Part of a small language model's weights.
Architecture: RMSNorm before each block, no biases in attention or MLP.
MLP neurons of a small language model. Each row is named by its layer, matrix (gate and up: input weights; down: output weights) and neuron, and shows model dimensions 368-463. Each number is 50 + 10 x the weight over its row's rms, rounded and kept within 0 to 99. A neuron's up and down rows have the sign that makes its largest values positive.
Before each neuron's rows, "raises" lists the tokens whose logits its output raises most directly, leaving later layers aside.

raises: ")", ").", ");", ";", "),"
L7.gate75:45 44 53 61 53 54 52 42 52 58 29 55 43 52 46 49 49 41 50 65 54 41 38 44 36 24 30 41 22 45 35 51 50 53 53 61 41 56 48 62 58 51 56 52 44 58 49 52 61 46 46 56 57 44 44 48 55 64 48 52 43 75 30 60 62 53 53 46 54 66 45 56 47 38 53 44 36 30 60 38 28 57 43 43 50 57 37 54 41 49 58 32 45 54 56 54
L7.up75:48 41 36 60 30 52 52 45 52 62 52 55 49 40 55 42 34 51 40 58 54 43 49 39 36 53 62 44 49 55 42 27 65 47 53 43 33 51 47 65 60 64 60 54 44 65 45 79 62 55 36 47 53 54 38 49 41 55 40 37 43 58 56 37 67 47 63 42 51 57 41 57 52 36 78 33 49 27 27 45 59 54 36 57 43 63 47 34 45 46 61 32 60 39 55 39
L7.down75:55 46 43 34 38 67 63 61 47 48 44 66 67 66 62 53 50 47 56 45 46 55 40 52 40 44 52 57 32 32 46 51 49 53 53 44 43 52 57 53 40 48 59 55 27 51 34 48 60 45 50 47 48 52 37 53 57 48 50 52 58 57 60 52 39 51 54 65 43 53 51 54 50 35 55 48 43 77 60 34 54 63 59 39 62 51 45 37 57 67 60 43 38 48 49 52

raises: "ize", "ish", "ise", "ify", "ate"
L7.gate525:41 35 53 52 42 42 42 56 38 67 58 50 41 57 60 57 49 41 56 40 52 44 61 58 62 33 48 59 68 63 61 57 49 61 36 65 60 57 56 47 46 31 50 51 44 59 48 56 56 61 49 58 47 43 63 37 56 63 49 56 54 50 64 59 57 47 50 52 41 40 52 59 52 28 52 59 43 53 48 49 49 63 60 52 61 36 58 63 36 64 54 65 45 40 47 45
L7.up525:39 38 47 44 35 23 44 54 73 58 51 45 41 55 54 58 59 53 57 80 51 59 59 52 49 38 42 53 61 62 50 61 31 55 57 55 35 52 50 45 46 45 49 31 44 58 54 46 54 42 57 50 50 60 59 51 36 43 45 56 68 68 69 55 39 55 40 54 31 44 63 68 43 47 40 56 52 46 52 53 49 65 39 50 40 47 54 55 54 53 57 57 32 45 41 46
L7.down525:48 49 39 61 62 47 53 37 53 54 58 60 56 39 68 54 46 54 55 58 40 57 46 27 53 35 69 37 71 25 42 47 55 51 55 27 57 46 41 50 44 47 40 51 39 47 44 50 39 50 44 58 46 37 61 64 57 46 37 43 51 56 51 39 53 40 50 47 39 45 61 48 48 57 31 56 61 11 52 66 62 50 46 42 53 61 52 60 46 30 56 40 49 43 30 36

raises: "ense", "ern", "ech", "we", "ast"
L7.gate1082:55 51 67 37 55 42 32 35 56 44 52 40 42 57 33 39 49 52 67 53 58 49 49 43 62 64 42 55 50 48 30 60 66 53 46 59 51 50 55 41 79 64 50 63 69 57 39 62 46 43 44 61 44 35 46 52 62 56 57 63 46 38 55 59 46 55 62 70 46 49 44 41 35 60 50 44 55 43 62 35 46 48 64 55 61 56 56 56 39 49 58 43 42 71 37 55
L7.up1082:47 52 58 48 49 29 45 34 63 67 60 56 53 42 48 45 46 41 58 46 43 39 42 62 54 53 50 60 44 69 61 46 51 66 52 41 48 39 43 52 80 53 61 64 67 35 44 44 50 38 40 37 28 52 62 53 56 36 51 60 40 49 56 52 41 55 58 68 53 66 43 72 47 53 35 40 39 41 57 44 29 40 56 37 44 54 58 55 39 58 51 52 42 36 36 49
L7.down1082:71 46 63 32 42 50 38 57 37 61 50 54 46 61 56 25 50 37 49 48 72 50 39 40 45 48 42 71 46 42 47 44 54 40 58 61 48 46 54 54 50 47 50 47 63 34 65 52 65 53 51 62 47 46 40 54 46 54 59 51 48 39 45 40 57 54 56 38 43 39 36 66 34 42 47 44 53 52 46 47 48 33 55 47 56 63 59 64 55 52 55 60 42 46 40 43

raises: " names", " pairs", " designs", "offs", " ones"
L7.gate1033:38 58 56 54 53 62 53 60 51 55 46 53 65 44 45 52 38 45 63 41 65 34 35 36 54 47 55 44 62 53 48 61 60 36 53 54 43 48 43 42 41 47 67 67 58 58 54 51 67 53 49 29 56 47 45 55 36 57 54 55 44 62 52 51 68 59 67 54 39 66 63 47 29 57 63 42 57 54 39 47 46 50 32 47 29 50 44 42 51 78 58 34 30 34 42 39
L7.up1033:52 50 43 53 42 44 63 62 64 62 37 52 48 63 57 37 59 46 59 48 53 63 51 60 37 40 44 55 47 68 46 44 65 31 45 52 46 33 48 49 71 42 48 41 62 55 43 38 40 37 38 67 52 59 54 50 58 62 59 73 31 59 53 30 34 56 48 65 55 35 29 47 51 54 47 55 48 47 49 41 48 61 65 55 22 51 51 40 46 43 43 47 56 37 47 42
L7.down1033:46 30 57 52 44 55 72 58 53 55 44 28 47 34 39 41 33 66 42 32 39 61 53 52 60 55 56 49 58 36 51 52 42 47 51 34 62 50 60 46 40 43 53 52 46 51 59 35 59 56 59 55 59 66 56 36 42 45 50 54 52 63 44 48 53 62 64 58 50 63 36 47 49 54 48 55 50 40 46 36 62 66 60 35 44 50 41 68 61 35 70 41 44 54 63 36

raises: "ich", "ec", "itch", "ic", "ron"
L7.gate594:52 45 37 64 37 27 40 70 73 49 43 51 36 18 67 38 45 44 51 53 56 36 47 49 60 54 38 43 43 47 75 56 53 42 60 32 37 45 61 41 44 44 41 42 42 31 42 50 48 47 48 50 49 60 47 34 56 39 56 61 48 53 46 61 34 53 37 50 51 55 44 55 69 46 62 58 38 56 50 63 59 36 55 73 56 60 41 56 60 36 68 61 53 53 40 49
L7.up594:50 57 58 53 48 61 39 52 66 33 64 42 43 45 41 67 51 62 48 43 54 51 54 47 49 38 35 42 43 48 74 70 41 48 55 35 40 45 63 46 61 40 41 57 45 49 60 54 52 61 49 46 38 39 39 40 47 62 40 54 22 59 57 41 34 55 34 61 59 41 44 57 53 46 51 55 47 63 51 55 47 35 39 55 57 54 58 29 70 46 57 49 47 47 63 33
L7.down594:62 39 50 52 53 46 50 63 54 40 37 52 46 52 43 43 69 39 56 38 47 39 61 53 58 50 50 31 64 40 78 53 53 37 60 35 43 35 70 41 38 61 44 53 42 61 33 50 67 52 65 49 48 55 51 68 37 56 57 33 13 58 49 53 49 52 52 56 36 56 45 52 38 54 46 50 56 55 39 62 43 56 47 61 42 53 66 60 65 54 49 44 68 60 62 54

raises: " to", " To", "omb", "encing", " institute"
L7.gate987:42 40 55 44 45 55 30 55 30 49 58 69 50 51 43 51 61 71 51 49 39 66 51 66 55 57 38 45 57 59 72 26 33 46 46 46 48 41 50 54 65 51 51 48 57 58 48 46 43 55 54 57 52 59 51 42 54 56 50 62 46 50 46 60 36 54 45 43 54 24 58 52 53 68 63 68 54 50 45 43 55 62 37 60 57 47 56 45 67 47 47 37 36 51 44 57
L7.up987:55 46 62 59 48 43 41 58 30 38 58 58 57 53 41 58 55 56 26 55 40 61 43 54 58 35 35 42 58 45 59 39 49 39 61 39 70 49 51 69 66 53 56 26 43 68 58 44 85 53 58 53 57 53 47 44 53 51 27 51 49 58 58 66 58 47 54 34 57 33 51 61 48 62 50 56 59 43 61 37 63 40 54 43 52 63 44 46 56 48 41 62 47 29 56 39
L7.down987:61 45 44 50 57 59 47 21 41 46 52 53 31 57 30 63 43 56 50 48 56 40 62 73 60 45 63 58 47 61 39 36 58 41 49 56 40 57 60 51 58 46 49 39 53 78 52 44 49 55 52 34 51 61 66 70 44 45 56 52 64 48 45 59 44 43 54 40 50 46 62 45 62 49 43 48 52 45 42 36 43 45 48 47 42 50 59 51 57 59 40 61 50 74 41 65

raises: " are", " were", " have", " include", " appear"
L7.gate401:38 50 65 61 40 53 59 48 40 25 52 47 52 62 46 41 49 40 33 50 48 74 53 45 58 58 40 61 51 46 53 49 48 52 66 40 43 40 49 40 45 63 41 50 58 39 51 49 43 56 68 66 52 51 45 38 46 62 18 67 56 49 45 51 30 48 44 57 59 54 52 44 63 52 44 56 60 44 51 38 60 71 47 55 61 59 44 56 54 47 50 55 47 40 66 42
L7.up401:47 55 47 44 39 40 26 46 51 49 64 36 44 63 63 50 49 63 57 48 46 48 40 48 41 34 60 42 66 59 43 44 63 82 41 44 52 55 44 39 45 58 62 32 34 38 42 58 54 44 42 51 53 43 40 56 35 47 34 43 60 67 44 50 63 46 53 60 56 31 43 35 41 43 53 54 46 61 56 45 48 69 44 49 26 29 45 67 46 54 25 56 46 41 40 36
L7.down401:63 39 65 43 38 49 56 45 38 51 46 56 63 56 30 54 44 24 22 42 48 55 44 60 43 47 51 58 43 57 52 38 55 51 57 59 43 51 41 58 52 54 56 58 76 42 36 50 54 40 60 41 75 52 44 39 35 56 48 59 45 55 32 52 40 45 33 46 37 65 58 50 51 64 46 57 45 35 56 43 67 43 49 61 56 46 57 45 50 53 52 55 62 52 46 49

raises: " any", " other", " its", " some", " non"
L3.gate229:32 48 46 65 48 64 44 50 53 73 52 45 47 54 55 40 27 42 66 43 57 44 65 36 47 33 49 58 56 61 36 68 74 37 41 57 77 49 65 52 42 58 47 55 53 57 46 29 65 63 53 74 35 64 39 58 60 48 49 64 40 42 50 41 43 56 32 47 44 32 56 34 42 53 45 56 65 57 57 50 45 53 40 37 49 60 48 52 48 39 56 50 34 55 58 41
L3.up229:47 32 47 68 59 57 60 50 54 37 50 67 54 42 53 54 43 38 63 43 71 50 44 44 56 51 44 63 49 47 40 65 82 43 42 57 65 53 48 45 49 62 49 54 53 51 49 40 50 54 33 62 36 53 44 42 66 43 42 46 37 41 39 34 40 51 57 63 46 34 55 37 41 48 52 63 42 37 45 55 47 39 48 48 59 85 65 47 46 62 42 33 39 61 69 31
L3.down229:30 54 46 50 60 44 43 59 43 44 48 35 45 34 51 53 52 67 41 56 52 41 38 33 48 46 53 48 53 49 50 45 40 61 65 51 60 52 57 46 40 41 51 48 40 46 84 67 68 56 47 30 49 48 59 56 38 47 53 48 44 39 44 72 53 37 58 57 50 57 37 43 65 39 57 35 49 57 58 53 53 44 61 67 54 64 46 31 67 60 52 60 58 50 40 70

raises: " winner", " promoted", " best", " sides", " below"
L7.gate270:28 61 36 35 53 59 45 41 32 55 55 44 35 60 56 43 41 56 49 48 53 40 62 46 51 48 62 27 55 58 51 60 63 44 52 52 53 44 47 52 41 53 62 57 67 52 50 58 49 37 40 38 60 43 40 41 62 52 44 42 36 58 44 50 47 53 70 29 55 64 66 71 45 48 45 48 67 48 71 49 54 51 62 50 62 44 49 57 58 61 51 60 58 52 58 45
L7.up270:44 59 55 43 42 42 45 46 42 53 47 55 46 56 54 39 40 70 50 43 41 56 61 64 78 68 60 44 51 58 43 50 53 45 43 58 61 38 42 62 42 62 56 58 40 55 51 53 71 53 58 44 65 42 20 34 34 72 47 52 37 56 51 49 53 46 55 27 43 40 57 74 59 43 57 52 57 43 61 49 62 53 67 51 56 46 60 54 40 37 47 52 49 47 50 64
L7.down270:58 61 55 41 38 51 54 54 60 68 57 43 29 53 50 64 42 48 52 38 47 48 52 46 50 58 48 54 51 32 59 55 39 42 64 44 53 39 52 57 62 57 66 49 40 40 64 50 45 44 30 27 46 71 27 25 45 61 79 39 41 54 52 57 42 43 53 75 30 48 61 50 46 47 47 40 41 42 29 50 50 52 50 61 46 75 32 55 38 48 53 57 57 29 53 58

raises: " chronology", " Website", " www", "urn", ")==="
L2.gate1052:48 53 57 45 55 47 57 65 50 49 75 60 37 54 47 53 51 43 56 51 52 43 40 61 49 47 48 41 57 46 39 56 50 58 49 54 53 54 46 67 52 40 61 60 37 42 57 60 63 52 52 70 48 54 51 40 49 44 62 52 39 63 64 40 58 42 31 46 38 47 52 56 48 55 32 39 42 65 37 51 53 61 71 69 73 43 31 33 39 57 62 52 58 41 47 65
L2.up1052:46 53 59 53 54 36 50 49 55 65 53 39 52 55 32 49 49 58 62 51 44 37 48 40 31 41 56 46 44 58 55 28 55 61 52 74 42 47 57 43 43 45 51 39 47 53 65 68 47 58 50 43 38 46 49 60 58 57 69 38 44 47 56 37 59 52 34 49 49 52 59 50 51 49 61 71 52 65 56 51 48 31 53 71 47 36 67 52 32 60 50 36 54 60 53 56
L2.down1052:36 53 69 45 61 55 62 38 49 39 70 55 60 34 51 37 59 49 55 37 35 46 49 68 47 60 40 66 47 45 33 45 46 76 59 52 55 55 44 47 43 54 35 41 46 46 48 45 52 53 57 47 48 56 66 43 58 58 56 43 56 53 49 37 61 26 45 43 41 51 34 48 47 62 45 41 36 52 79 62 61 57 61 57 71 44 47 53 41 61 41 47 38 31 49 50